config.yaml
intermediate_size: 1536
lr_mult_o: 0.673
dataset: "wikipedia_en"
MLP neurons of a small language model. Each row is named by its layer, matrix (up: input weights) and neuron, and shows model dimensions 96-223. Each number is 50 + 10 x the weight over its row's rms, rounded and kept within 0 to 99.
After each neuron's rows, "fires on" lists the tokens most often at its 100 highest values on Wikipedia text that the model never trained on.

L9.up1531:65 52 40 46 45 63 64 48 55 38 63 57 37 31 56 43 61 45 51 53 42 34 50 66 51 51 53 43 49 39 39 60 55 47 47 52 31 50 49 42 56 42 33 45 61 55 62 77 51 37 62 51 57 48 47 40 51 54 63 39 40 56 58 39 66 60 45 51 42 42 63 50 42 50 51 36 57 45 72 46 54 47 60 51 47 68 48 62 48 50 49 49 51 54 55 53 54 51 67 38 54 44 49 47 63 58 60 52 50 49 47 46 42 58 50 50 66 64 58 36 62 46 61 55 62 44 57 55
fires on: " |\n", " (", " S", " L", " N"

L3.up233:45 42 44 50 43 60 48 52 36 61 57 46 39 43 37 35 62 55 80 34 41 55 76 54 62 29 54 50 37 63 63 48 41 56 38 44 53 52 53 55 50 46 42 59 60 57 53 62 41 54 37 43 51 32 54 63 54 48 26 51 59 53 46 58 40 48 48 41 67 56 47 48 57 50 52 27 50 31 63 59 48 49 38 26 51 33 58 58 53 44 56 55 60 43 49 36 54 50 26 49 57 63 47 38 46 43 33 47 41 59 49 52 52 74 55 49 61 39 47 43 59 48 38 46 67 49 41 46
fires on: "ing", " of", "ern", " in", "ating", "ation"

L3.up1153:43 74 66 41 62 40 43 59 63 33 58 46 51 37 22 65 63 50 55 58 42 49 59 62 55 47 36 48 68 44 52 55 40 23 52 44 60 44 47 47 53 44 38 61 56 46 45 53 40 59 47 59 40 62 52 43 35 49 31 42 54 59 49 53 52 50 41 32 49 43 23 55 71 55 43 56 59 36 50 44 42 46 47 41 52 73 54 61 52 43 54 59 66 45 56 55 30 66 57 64 44 55 50 57 62 39 37 51 29 59 48 44 59 57 67 42 54 57 64 27 53 51 50 50 41 62 40 46
fires on: "ly", " not", " be", " Not", " remain"

L3.up390:65 41 55 55 46 29 38 44 37 50 47 37 68 69 38 42 60 49 59 51 50 52 55 41 68 31 30 54 44 43 43 48 36 52 51 50 48 63 49 52 47 63 55 64 56 41 62 47 44 48 44 52 71 65 25 55 47 43 56 43 57 59 28 69 45 49 55 47 58 66 77 49 46 42 62 52 46 68 53 44 67 38 61 44 66 44 30 40 30 46 55 59 53 44 45 53 62 52 44 41 53 61 39 53 56 56 49 74 41 40 58 55 43 46 46 56 68 60 57 39 57 36 63 65 40 39 48 78
fires on: "ot", " class", " mot", " Mot", " worked", "uk"

L9.up288:48 49 65 52 60 38 56 42 51 59 33 61 48 66 53 40 44 35 74 47 46 56 42 47 51 47 51 47 55 63 55 61 58 51 47 60 51 57 59 44 54 49 48 37 59 56 60 39 56 52 39 52 42 34 64 37 33 44 51 43 64 49 42 47 61 60 28 45 33 50 50 54 59 32 41 46 34 46 46 66 49 41 41 46 60 57 54 44 68 55 64 46 51 39 39 71 46 61 56 40 40 43 50 53 66 73 60 58 34 26 44 43 45 62 55 50 46 41 58 36 35 56 65 47 48 47 51 43
fires on: " with", " for", ",", " to", " over", " at"

L7.up1232:49 48 38 59 54 37 38 61 22 61 49 53 32 59 40 39 39 33 50 30 53 62 48 67 42 52 40 41 44 47 42 46 43 29 40 59 44 47 42 54 39 48 47 41 59 44 34 39 77 47 60 53 64 66 44 50 44 29 37 57 51 44 67 62 62 52 69 43 42 52 61 50 61 45 46 42 34 69 53 58 39 43 56 65 63 46 52 39 56 55 45 50 50 40 59 68 35 43 50 65 52 36 54 58 58 38 36 57 50 50 52 56 57 50 57 45 36 58 48 48 51 48 47 53 45 62 55 63
fires on: "-", "ed", " in", " for", " not"

L7.up1528:62 63 39 47 50 40 47 49 65 45 47 42 43 47 46 32 49 54 59 51 48 48 52 44 65 73 55 52 61 51 66 45 60 28 50 42 63 60 51 38 53 48 54 50 40 28 53 43 51 54 41 28 48 42 35 85 50 34 45 72 32 35 56 65 39 50 29 57 53 62 57 49 61 44 50 42 35 50 39 51 27 55 44 56 41 44 43 50 45 58 65 67 39 44 55 42 52 49 49 56 46 58 48 41 46 49 33 53 24 40 57 56 63 42 57 57 34 55 52 42 56 37 33 41 52 47 49 42
fires on: "R", " r", "–", "er", "H", "D"

L3.up414:72 41 51 56 40 43 66 41 46 37 51 52 47 36 46 44 61 41 69 50 50 40 46 40 47 46 44 55 53 62 48 56 60 64 45 25 47 34 53 61 40 49 57 55 51 48 47 26 53 51 55 67 37 58 56 55 47 50 40 46 66 54 49 49 45 52 59 35 75 68 49 69 54 33 45 57 75 52 66 50 35 40 49 52 29 52 47 43 45 52 18 53 45 56 46 55 52 35 57 60 32 54 39 55 63 57 60 53 49 48 48 49 63 46 31 52 58 46 52 41 55 64 58 48 52 50 57 49
fires on: "ri", "is", "ec", "i", "at", "ne"

L3.up861:44 51 62 33 53 38 55 43 41 50 67 49 64 47 44 55 58 42 36 50 56 44 64 51 47 53 59 55 46 50 43 37 81 69 52 54 43 49 46 51 50 55 53 52 48 46 38 60 48 54 50 46 59 72 45 39 33 61 64 42 57 45 43 56 47 33 52 41 43 40 55 47 46 60 52 77 41 62 49 48 51 71 54 60 21 56 46 60 61 52 48 57 48 66 33 34 42 45 45 54 37 49 42 45 32 42 37 55 58 57 47 50 47 62 48 29 44 41 49 38 63 50 56 47 38 42 70 46
fires on: "e", "at", "l", "ar", "m"

L7.up635:45 61 45 44 51 47 58 43 45 43 50 49 47 59 56 40 37 51 51 62 31 52 50 57 48 58 39 38 25 44 47 55 86 40 38 65 46 38 63 56 52 53 55 48 62 18 32 33 35 45 45 56 59 38 45 61 63 41 43 44 49 47 48 56 45 50 48 48 54 58 61 69 53 54 47 59 52 53 71 47 59 45 38 42 41 37 57 49 64 56 64 61 54 61 52 28 66 43 39 45 54 56 47 62 48 32 54 48 49 39 57 58 55 45 50 62 48 57 59 58 54 64 56 45 58 65 52 43
fires on: " f", "e", " York", "f", " F"

L3.up737:34 61 73 34 65 28 39 55 45 41 50 50 48 71 25 62 51 38 48 48 49 50 49 51 56 56 44 47 60 53 70 62 61 50 48 45 45 61 34 44 33 54 58 57 38 57 46 55 54 68 49 49 46 38 39 68 38 37 46 43 73 51 48 50 70 50 53 63 48 41 34 51 42 38 52 54 54 37 42 69 50 41 67 42 42 57 41 62 67 29 39 58 56 37 45 46 61 65 54 69 43 63 50 75 47 45 53 39 56 46 35 55 58 76 43 59 51 55 66 48 43 47 70 65 50 65 46 47
fires on: " been", " be", " remain", " became"

L7.up551:32 50 47 61 59 46 42 44 64 46 73 33 26 56 49 46 45 50 57 60 38 58 62 60 39 50 36 65 55 43 50 43 60 53 48 61 59 55 67 50 44 46 41 57 51 54 42 53 51 58 58 44 33 49 73 53 27 52 47 38 55 69 47 40 53 67 57 46 52 61 59 67 53 57 39 70 32 44 54 52 46 50 46 49 65 52 46 56 25 60 57 57 39 60 53 53 58 38 66 62 48 77 46 57 65 50 29 54 52 44 49 45 52 67 51 40 56 52 50 65 57 62 52 52 39 50 44 62
fires on: "–", "n", "w", " qu", "v", "m"

L3.up949:46 37 62 59 44 68 60 61 56 44 60 40 51 38 58 57 47 39 49 38 51 50 47 62 51 39 64 40 72 50 61 46 55 61 65 41 31 49 52 42 44 53 64 48 54 43 62 39 66 55 42 34 54 67 47 38 48 39 67 40 58 71 23 52 49 30 50 40 69 36 52 42 57 51 49 50 51 48 53 66 68 66 40 50 34 64 51 26 55 65 38 55 51 61 48 50 53 48 57 63 39 37 60 37 49 47 59 65 47 51 55 45 34 63 52 54 54 49 57 52 47 46 53 39 31 48 56 57
fires on: "-", "s", "ade", "che", "ad", "ter"

L3.up528:60 61 44 49 44 53 45 62 60 59 52 53 61 36 54 46 73 51 63 53 41 59 66 43 62 30 59 63 55 47 60 47 55 39 46 40 47 42 42 54 63 35 53 47 37 63 37 49 38 52 48 48 55 24 51 65 55 42 42 56 42 48 40 46 50 55 59 51 36 64 38 53 51 48 40 29 42 46 62 51 48 53 48 31 52 53 72 44 64 42 56 59 26 50 60 41 52 42 34 52 67 54 39 44 49 67 42 40 37 45 54 55 47 62 47 62 61 59 45 46 43 56 33 46 53 45 54 59
fires on: " of", " to", "orthern", ";", " in", "ern"

L4.up1531:37 63 65 47 53 47 43 54 39 51 48 41 61 71 36 61 58 49 26 55 61 40 65 46 48 58 39 38 53 49 51 43 53 46 53 36 50 44 37 60 45 42 50 61 45 63 31 69 31 68 36 29 56 41 56 51 56 48 73 49 32 50 58 45 27 66 60 36 42 39 52 41 48 60 43 59 38 49 63 53 46 50 65 47 54 67 54 49 76 51 36 35 58 53 49 52 62 48 47 45 63 39 41 39 51 48 42 49 49 38 69 55 35 58 50 45 48 57 54 44 37 56 57 77 52 50 51 44
fires on: "er", "ach", "ress", " to", "ce"

L9.up1220:30 49 42 40 49 51 67 66 45 42 57 46 49 70 32 48 43 48 46 55 60 48 47 57 48 43 45 63 58 52 48 53 39 40 53 43 43 53 65 64 42 48 61 36 40 43 56 36 57 38 51 49 55 63 50 48 47 47 49 45 40 61 32 35 53 44 48 42 55 42 64 39 59 40 44 55 47 65 46 76 31 54 70 52 43 59 46 32 44 47 52 41 41 42 71 46 52 56 49 60 36 41 52 70 54 53 57 64 37 60 48 44 43 47 39 48 43 53 26 55 53 43 49 43 65 47 55 59
fires on: " ", "-", "ade"

L9.up639:41 51 60 49 41 54 47 47 59 35 50 57 42 72 64 30 39 50 66 47 50 49 27 38 47 50 56 28 55 56 45 39 46 46 49 60 65 42 48 59 47 54 51 53 55 30 40 36 38 27 45 58 50 54 44 47 40 40 44 54 61 60 34 68 43 56 70 77 37 43 43 44 50 52 38 39 42 58 38 53 42 55 59 52 50 63 55 33 48 52 58 40 49 46 56 59 64 54 56 63 33 32 55 37 52 49 56 30 31 26 43 42 41 62 44 52 39 46 42 42 48 41 47 38 66 64 44 38
fires on: ",", " at", " in", ".,"

L3.up427:37 49 51 58 81 46 38 42 42 48 37 48 53 67 72 30 55 54 44 61 37 35 66 41 39 64 36 33 60 52 69 35 61 45 34 67 61 43 59 57 51 66 57 30 63 58 71 56 56 42 40 50 43 48 32 69 52 43 45 42 43 45 58 56 53 49 51 54 56 58 46 56 64 52 50 50 54 48 60 33 62 43 34 42 54 32 61 53 58 41 42 62 46 30 36 52 49 44 33 42 44 74 52 45 46 50 40 47 50 61 50 44 50 52 42 48 47 53 79 57 55 51 49 44 51 45 44 62
fires on: "g", "f", " g", " F", "b", "ph"

L3.up1097:52 59 62 41 70 33 62 48 58 40 46 39 51 37 86 28 60 67 56 71 38 62 59 58 34 49 75 54 51 56 64 50 42 59 51 49 55 53 47 46 49 48 65 37 48 53 42 53 48 68 53 55 51 44 56 53 48 50 59 43 42 67 42 49 53 50 45 48 50 61 35 51 60 49 46 59 45 36 49 41 49 34 64 51 62 51 58 56 39 47 47 52 49 54 59 60 55 51 40 58 36 49 46 44 67 51 48 56 48 57 42 58 69 57 57 59 51 32 48 66 45 33 21 68 43 55 49 45
fires on: ";\n", " ;", ";", "on", ");"

L4.up1084:70 41 52 48 56 55 44 42 53 58 46 58 48 50 43 58 46 55 64 46 36 51 64 47 78 38 40 58 49 59 49 69 56 47 50 40 50 43 57 41 60 31 39 39 52 57 45 54 55 64 39 46 40 44 49 60 41 24 46 61 32 39 46 45 44 60 64 38 46 47 44 55 60 57 51 43 45 37 78 49 48 51 65 55 66 47 41 60 61 30 58 71 55 55 51 55 43 39 48 48 54 59 44 44 53 47 52 54 49 68 49 40 54 72 37 69 50 57 58 32 61 48 52 58 51 45 47 69
fires on: " in", " of", "t", ";", "b", "io"

L7.up168:38 56 55 41 52 34 53 56 46 50 59 46 57 61 38 48 47 56 75 43 55 31 50 39 35 48 43 51 58 48 45 58 63 54 60 54 64 31 48 53 49 57 48 38 61 67 55 34 49 47 50 38 62 58 51 38 56 59 62 48 38 65 63 61 70 63 25 49 38 59 42 48 58 79 50 60 65 46 50 53 45 49 53 54 46 51 56 48 63 54 40 39 33 45 63 46 47 75 47 58 46 33 65 58 58 44 57 76 49 52 58 56 34 52 62 32 40 47 51 57 64 47 17 42 57 45 60 57
fires on: "–", " /", "/", " Team", "ade", ";"

L7.up248:48 54 36 60 61 57 61 39 43 42 62 27 49 40 34 69 55 45 46 49 34 39 64 54 46 48 46 53 45 49 37 52 55 43 29 31 51 79 73 45 39 53 55 41 57 40 60 73 50 50 42 38 51 63 52 48 52 62 53 39 61 34 39 54 59 62 50 49 19 39 44 50 55 35 47 51 50 57 56 49 34 53 56 60 51 55 55 68 53 58 47 46 62 33 65 48 54 49 46 42 40 51 39 44 66 37 61 45 62 47 49 62 42 53 40 54 57 51 58 51 61 52 58 65 49 51 54 51
fires on: " N", " K", " C", " S", " T"